MLP neurons of a small language model. Each row is named by its layer, matrix (up: input weights) and neuron, and shows model dimensions 357-452. Each number is 128 + 32 x the weight over its row's rms, rounded and kept within 0 to 255.
A block is one neuron, or neurons of one layer that tend to fire together. After each block is what it responds to, as a language model described it from the Wikipedia text at the highest values.

L5.up639 [130 126 165 138 105 112  91 139 114 149 134 141  99 142 172 145 140 122 154  84 155 104 174 153 201  78 190 132  88 140 117 119 197 109 151 156 122 136 101 107 143 103 118 120 162 145 173  98 156 152  85 142 158 126 160  90 163 136 144 128 148 113 124  84 155 110 149 117 144 156 117 160 125  77 125  86 138  98 116  98  77 106  99 109 136 131 113 188 158 109 155 132 148 153 126 116]
L5.up886 [116 137 178 144 112 112 182 103  82 115 137 118 139  83 102 109  80 154 156 107  99  80  95 159 167 109 133 158 115  61 118 176 125 155 144 173 119  84 114 125 132 170 157 168 178 138 187 170 167 130 146 132 113 139 115 154 185 102 129 102 120 165 120 160 140 130  93 143 139 193 162 108 103 202  47  72 110  95 133  53 176  65 123 171 160 116 148 153 113  79 116  72 141 179 119 148]
L5.up1359 [176 102 111 142 118 139 171 121 101 121 136 161 143 136 135 129  83 156 125 122  82  70 153 136 145 152 139 121 167 110 110 121 163  81 169 159 126  68 119 127  83  85 157 169 180 122 150  51 173 151 186 122  82  72 120  77 162 159 160  68 152 167 164  63 139 130 131 194 147 180 162 143 143  95  82  76 102 169 104  99  78 142 170 147 135  91 124 223 140 154 117 123 121 212 189 156]
L5.up1758 [168 158 131 137 130 134 174 130 114 105 151 159 117 185 132 116 171 143 107 171 123 143 156 148 148 134  80 103 114 138  92 116 146 104  73 172  98  94 105 209 129 102 127 198  92 134 175 119 159 149 106  72 124  81 157 115 186 142 140 123 127  85 141 136 144 122 127 153 163 204 129 145 131  80 172 137 152 183 142 147  78  88  59 182 128 100 125 136 149 142 147 132 125 114  77 158]
Description: Clause and line endings

L3.up1623 [129  92 175 100 110 123  47 178 135 173 184  99 125 143 140 113 166 136 145 177 142  90 126 185 183 162 124  95 108 141 129 126 114 144 121 128 102  58  65 148 130 112 140 170  82 155 103 117  75 145 119 126 134 106 110 138 151 138 160 176 159 112 106 103  89 185 138 148 111  83 142  83 109  73 115 159 171 142 135 101  89 129 136 138  74 178 188 136 133 127 128  90 143 134 109  74]
Description: Paragraph-ending period

L4.up311 [108 164 102 164 154 138 107 106 120 150 111 100 125 149  52 128 134 136 159 136 131  88 147 143 187  93 153 118 153 147 126 106 112  68 164 161  89 105 102 145 139  68 162 186 105 126 145 116 110 157 136 127 180 135  69 127 173 125 116 146 190  89 153  97 127  56  95 156 136  81 136 142 139 122 173 151  56 111 147  89  99 128  73 137 150 166 229 144 141  79 114 137  99  75 118 150]
L4.up455 [144 130  57 119 131 183 122 143 107  64 161 186 150 134 170 154 117 151 119 103 115 108 187 163 125 182  85 107 103 124  89 108 122  73 180 146  85 112 116 168 119 111 148 178 182 109 140 125 122 139 125  99  85 141 129 119 141 198  94 144 171 121 152 114 173 196 140  71 154 137 143 101  99 125 150 104 102 195 139  88 125 155 134 146  93 126 155 154 118 145 134  92 145 129  89 162]
L4.up1358 [175  81 135 172 152 114 162 113  68 113 105 108 155 141 109 137 144 134  49 105 155 154 102 128 199 162  98 143 110 113 112 132 103 179 137 125 170  72  95 151 108 104 151 147  73 126 124  86 161 122 124 136 163  84  62 123 175 158 144 117 129 101 118  84 147 113 110 155 146  92 146 158 150  97 184 112 155 124 162  76 108  72 136 152 180 153 126 213 178 140 164  99 131 163 159 128]
L4.up1913 [ 88 169 142 117 110 208 153 153  96 133 141 175 140 187 133 135 130 169  76  99 140 179 103 197 121 149 157  97 100 191 129 163 109 117 105 115 192 139 111 164 114 122 169 117  87  95 169 149 158 109 140 136 112 116 140 160 136 184 128  94 104 112 151  81 135 172 129 156 131  97 144  78  92 109 112 102 108 151 102 120  88 166 137 152 121 171 119 190  64 124 110 109 140 199 137 126]
Description: Paragraph-ending periods

L5.up291 [114  86 109 128  92 114 133 190 128 163 182 148  88 100  93 124 179 148  92 213 159 148  95 119 136 131 110 116 147  79 119 115  95 147 123 160 160  43 136 119 151 177 130 110 204 170 159 150 128 154  74  96 104 107  79 141 131 133 145 184  89 179  98 114 171 174 117  71  96 140 149 136 101 158 112  92  80 108 156 127 110 122 159 180 122 118  84 149 134 134 158 143 206 134 127 113]
L5.up935 [127 126 113 138 159 116 112 136 138 130  71 108 143 148  74 171 142 101 162 129 153 110 132 161  86 141 106  88 109 132 161 117 117 110  95 108  85  97  47 176 133 157 145  68 152 135 161 110 139 147 179  85 125 142  91 123 141 108 138 157 136 170  98 119 150 109 140 111  68  86  50 184 149 137 153 101 115 118 151 131  90 122 140  94  92 132 144 122 147  95 107 196 161 143  74 139]
L5.up1226 [175 101 111 114 105 152 110 130  96 134 133 165 152 133 134 177 179  96 100 118 166 129  93 110 127 122  73 147 116 146 134 131 146 122 112  91  66 109 121 125 144 128 153 138 122 137 111  87  91 169 142 145 120 131  76 136 114 130 105 164 115 107 140 150 115 132  85 122 116 125 120 161 173 117 176 120 151  65 150  59 181 147 167 138 118  99  96 121 170  84 136 159 176 118  76  96]
L5.up1484 [157  42 140 144 117 160 123 169 101 109 166 172  95 126 105 145 104 143 113  65 140 136 109 180  88 107 101 108  71 146 149 132 106 150  81 150 124  95 100 101 122 109 201  56 139 151 169  71 122 128 183 138 100 157  92 159 206 103 141 112 123 158 107 165 151 141  90 136 130  90 114 162  99  56  89  96 111 153 149  74  98 135 171 170 120  53 123 137  89 151  39 166 149  56 113 133]
Description: Predictable continuation tokens

L4.up877 [113 115 142 150 108 112 123  88 182 128 135 144 116  96 148 172  66 153 106 156 147 125 181 137 169 165  66 149  48 110  86 132 102  98 143 115 149 106 188 165 111 139 135 118 134 160 112 127 126 158 161  78  94 134 192 123 148 153  99 103  94 132 137 144 112 151 135  56 149 154 119 188  79 113 126 121 160 105   6  77 131 121 154 148  89 155 122 126 112 110  93  94 173 171 133 143]
L4.up961 [135 140 150 170 124  73  91  79 150  86 115 164  90 121 114 110 136 150 202 148 150 138  83 157 167 198 128 147 126 158 118  61 149 136 183 121 111 103 160 127 179 108 127 132 155 150 114 136 130 168 192 112  69 147 203 217 163 101 110 146  70 132 144  90 143 159 130  50 111 172 130 172 129 107  92 168 157 117  41  85 139 143 144 120  84 168  79 127  80  59 141 131 163 127 154 169]
L4.up1361 [124 177 200 117 119 144 107 155 135 134 139 135 103  96  99 145 128  94 124 182 173 104 106 175 167 203  56 184  96 208 101 127 120 154  91  98 140 107 145 177 109 144 145 117 142 123  90 114  99 179 146  82 123  86 165 144 153 158  92 148 116 103 143 138 143 138 128 134 121 180  83 137  51 106 113 135 145 177  69  85 164 144 188 134 117 199 184 131  86 123 107  79 196 173 120 145]
L4.up1873 [128 140 104 195 163 108 116  89 153 156 131 166  84 136 107 154 119 154 171 152 153 124 107 144 150 146  71 148 117 135 106  69 132 143 176 123 124 146 151 173 169 155 153  89 138 156 136  71  78 167 212  41 102  94 165 122 155 122  99 103  74 168 123  86 130 118 165  59 107 161 128 189  71 108  83 152 159 117  30  67 125 132 120 168  83 121 121 128  69  85  98  96 175 159 126 134]
Description: Table cell opener before numbers

L3.up706 [120 112 123 105 103 110 142 154 144 131 132 119 145  75 118 123  88  87 128 153 118 161 122 171 122 102 177 152 150 193 148  85  80 218  78 122 164  60 111 144  75 165 127 121 110 123 120 173 117 125 148 104 144 135  97 122 148  90 172 158 133  75  77  99  89 126 161  97 104 106 131 185  99 103 128 135 120  83  84  74  81 119  95 109 180  97 105 127 157  86 130 133 132 142 125 129]
Description: Separators after numbers

L5.up132 [ 87 148 123 148  92 144  99 112 141 108 107 132 126 110  96 147 117  55 109 135 128 142 154  98 188 152 161  77 125 120 163 144  67 106  78 196  72 100  68 100 103 110 112 103 103 120 117  67 131 117 149  77 170 133 129 110 129 132 205 129  99 142 106 132  87 130 119 114 102  34  93 106  85 126  92 100 165 104 116 109  75 135 147 111 121 166 122 114 146 158 144 142 173 151 104 152]
L5.up550 [ 97 137 127  77 145 141 171 129 126 132 155  98 179 132  80 160  95 123  42  91 143  69 103 160 167 109 103 199 132  97 101 134 126 167 170 120 120 166 126 145 111 129 139 159 129 165 101 150  94 157 103 159 131 168 135 176 137 108 126  72 156 130 137 152 150 176 147 152  96 116 113 116  81  84 156 107 138  97 136 155 143 125 153  61  91 153 109 146 140 115 115 195 124 145 204  69]
L5.up706 [ 94  85 147  92 105  96 166 148 148 110 135 165 204 127 100 105 112 152  96 113 148 109 127  88 175 115  91 175 124 173 109 112 127 103  79 160 129 132 136 135 141 123 155 132 105 106 113 128 147 123 104 153  95 144 136 116  99 148 182  96 169  96 114 157 100 174 133 175  90 113 120 165 132 170 124  22 108 112 164 124  93 102 132 121 108 129 163 119 136 103 138  78 148 144 183 156]
L5.up1285 [129 172 172 152 137 177  80 163 137 102 121 151 141 155 142 142 101 136  93 125 136 118 125 164 120  65 133 109  92 159 126  85  80 116 145 180  46 107 122 123 152 129 116 145 137 207 167 141  98  40 125  78 165 150 117 136 114 145 100 119 104 163 125  66 112 119 134 196 115 126 110 111 131 135 139  82 117 153 113 136 135 122 162 165  73 122  85 122 127  62 102 145 112 162 164 157]
Description: Separator before table number

L4.up68 [108 113 104 112 174 124 146 172 123  88  87 103 174 165 131 107 145  73 109 145 154 142  93  87 110 115  93 147  94 102 124 119 121 106  88 150 141 115  85 127 147 101 151 138 110 173 145 158 124 152 148 138 128 126 133 206 189 158 109 102  60  99 124 157  64 164 124 141 131  82 126 226 162 145 183 116 153 118 139 105 115 117 194 103 133 135 156 111 106 113 134  96 117 151 120 143]
L4.up346 [128 155 120 166 147 168  90 122 101  81 111 114 147 158 106 111 159 197 105 133 118 126 142 147  97 112 132  72 160 186 142 132 145 123 101 179 158  29 133 200  76 113 145  85 164 134 152  91 122 108 169 148 109  68 163 134 131 166 132 104 112 110 118 138 111 104  94  78 100 117 104 170 109 142 153 135 162  93 126 124 142 124 119 173 104  53 187 122 129 121 102 165 132 124 143 183]
L4.up1046 [115 112 119 183 150 115 117 106 134 119 129 123 178 154  93 137 112 118 122  49 128 118 136  77 105 163 125 142  89 115 185 150 141 122 104 146  83  63  71 173  66  89 131 111 176 117 128 153 150 172 193 101 124 154 173  63 119 163 159 183 163 171 153 189 133 196 137 165  32 147  93  93 128  70 118  71 153 119 171  79 170  99  84 132 169 169 113 163 148 138  58 180 157 121 116 149]
L4.up1322 [139 123 145 171 164 114 131 160  96  99  91 128 118  57 167 147 170 129  94 138 136 114 150 167  97 187 107  86  99 187 213 165 132 125 107 168 182 137  91 170 113 135 130  71 171 133 135 122 140 165 170 132  84  55 103 139 111 135 169 197 176 171 114 151 105 179 107 221  70 122 139 104  77 142 140  82 102  55 174  86 135 138 134 185 116  87 111 104 125 144  90 135 150 148 139 135]
Description: Mid-word continuation fragments

L3.up261 [156  68 161  85 205 120 114 111  85 118 171 140 162  69 116 156 130 164 146 165 131  90 153 158 118 152 109  68 116 145 189 118 141 116 122 108 107 123 128 158 136 148 168  86 130 155 133 119 112 119 152 102  75 121  62  70 135  76 117 133 124  86  91 155 173 103 132  88  83 130 147 190 133 119 174  89  91 150 117  87  50 138  91 101 101 122 160 179 137 108 155 127 179 159 154 125]
Description: Partitive "of" after quantifiers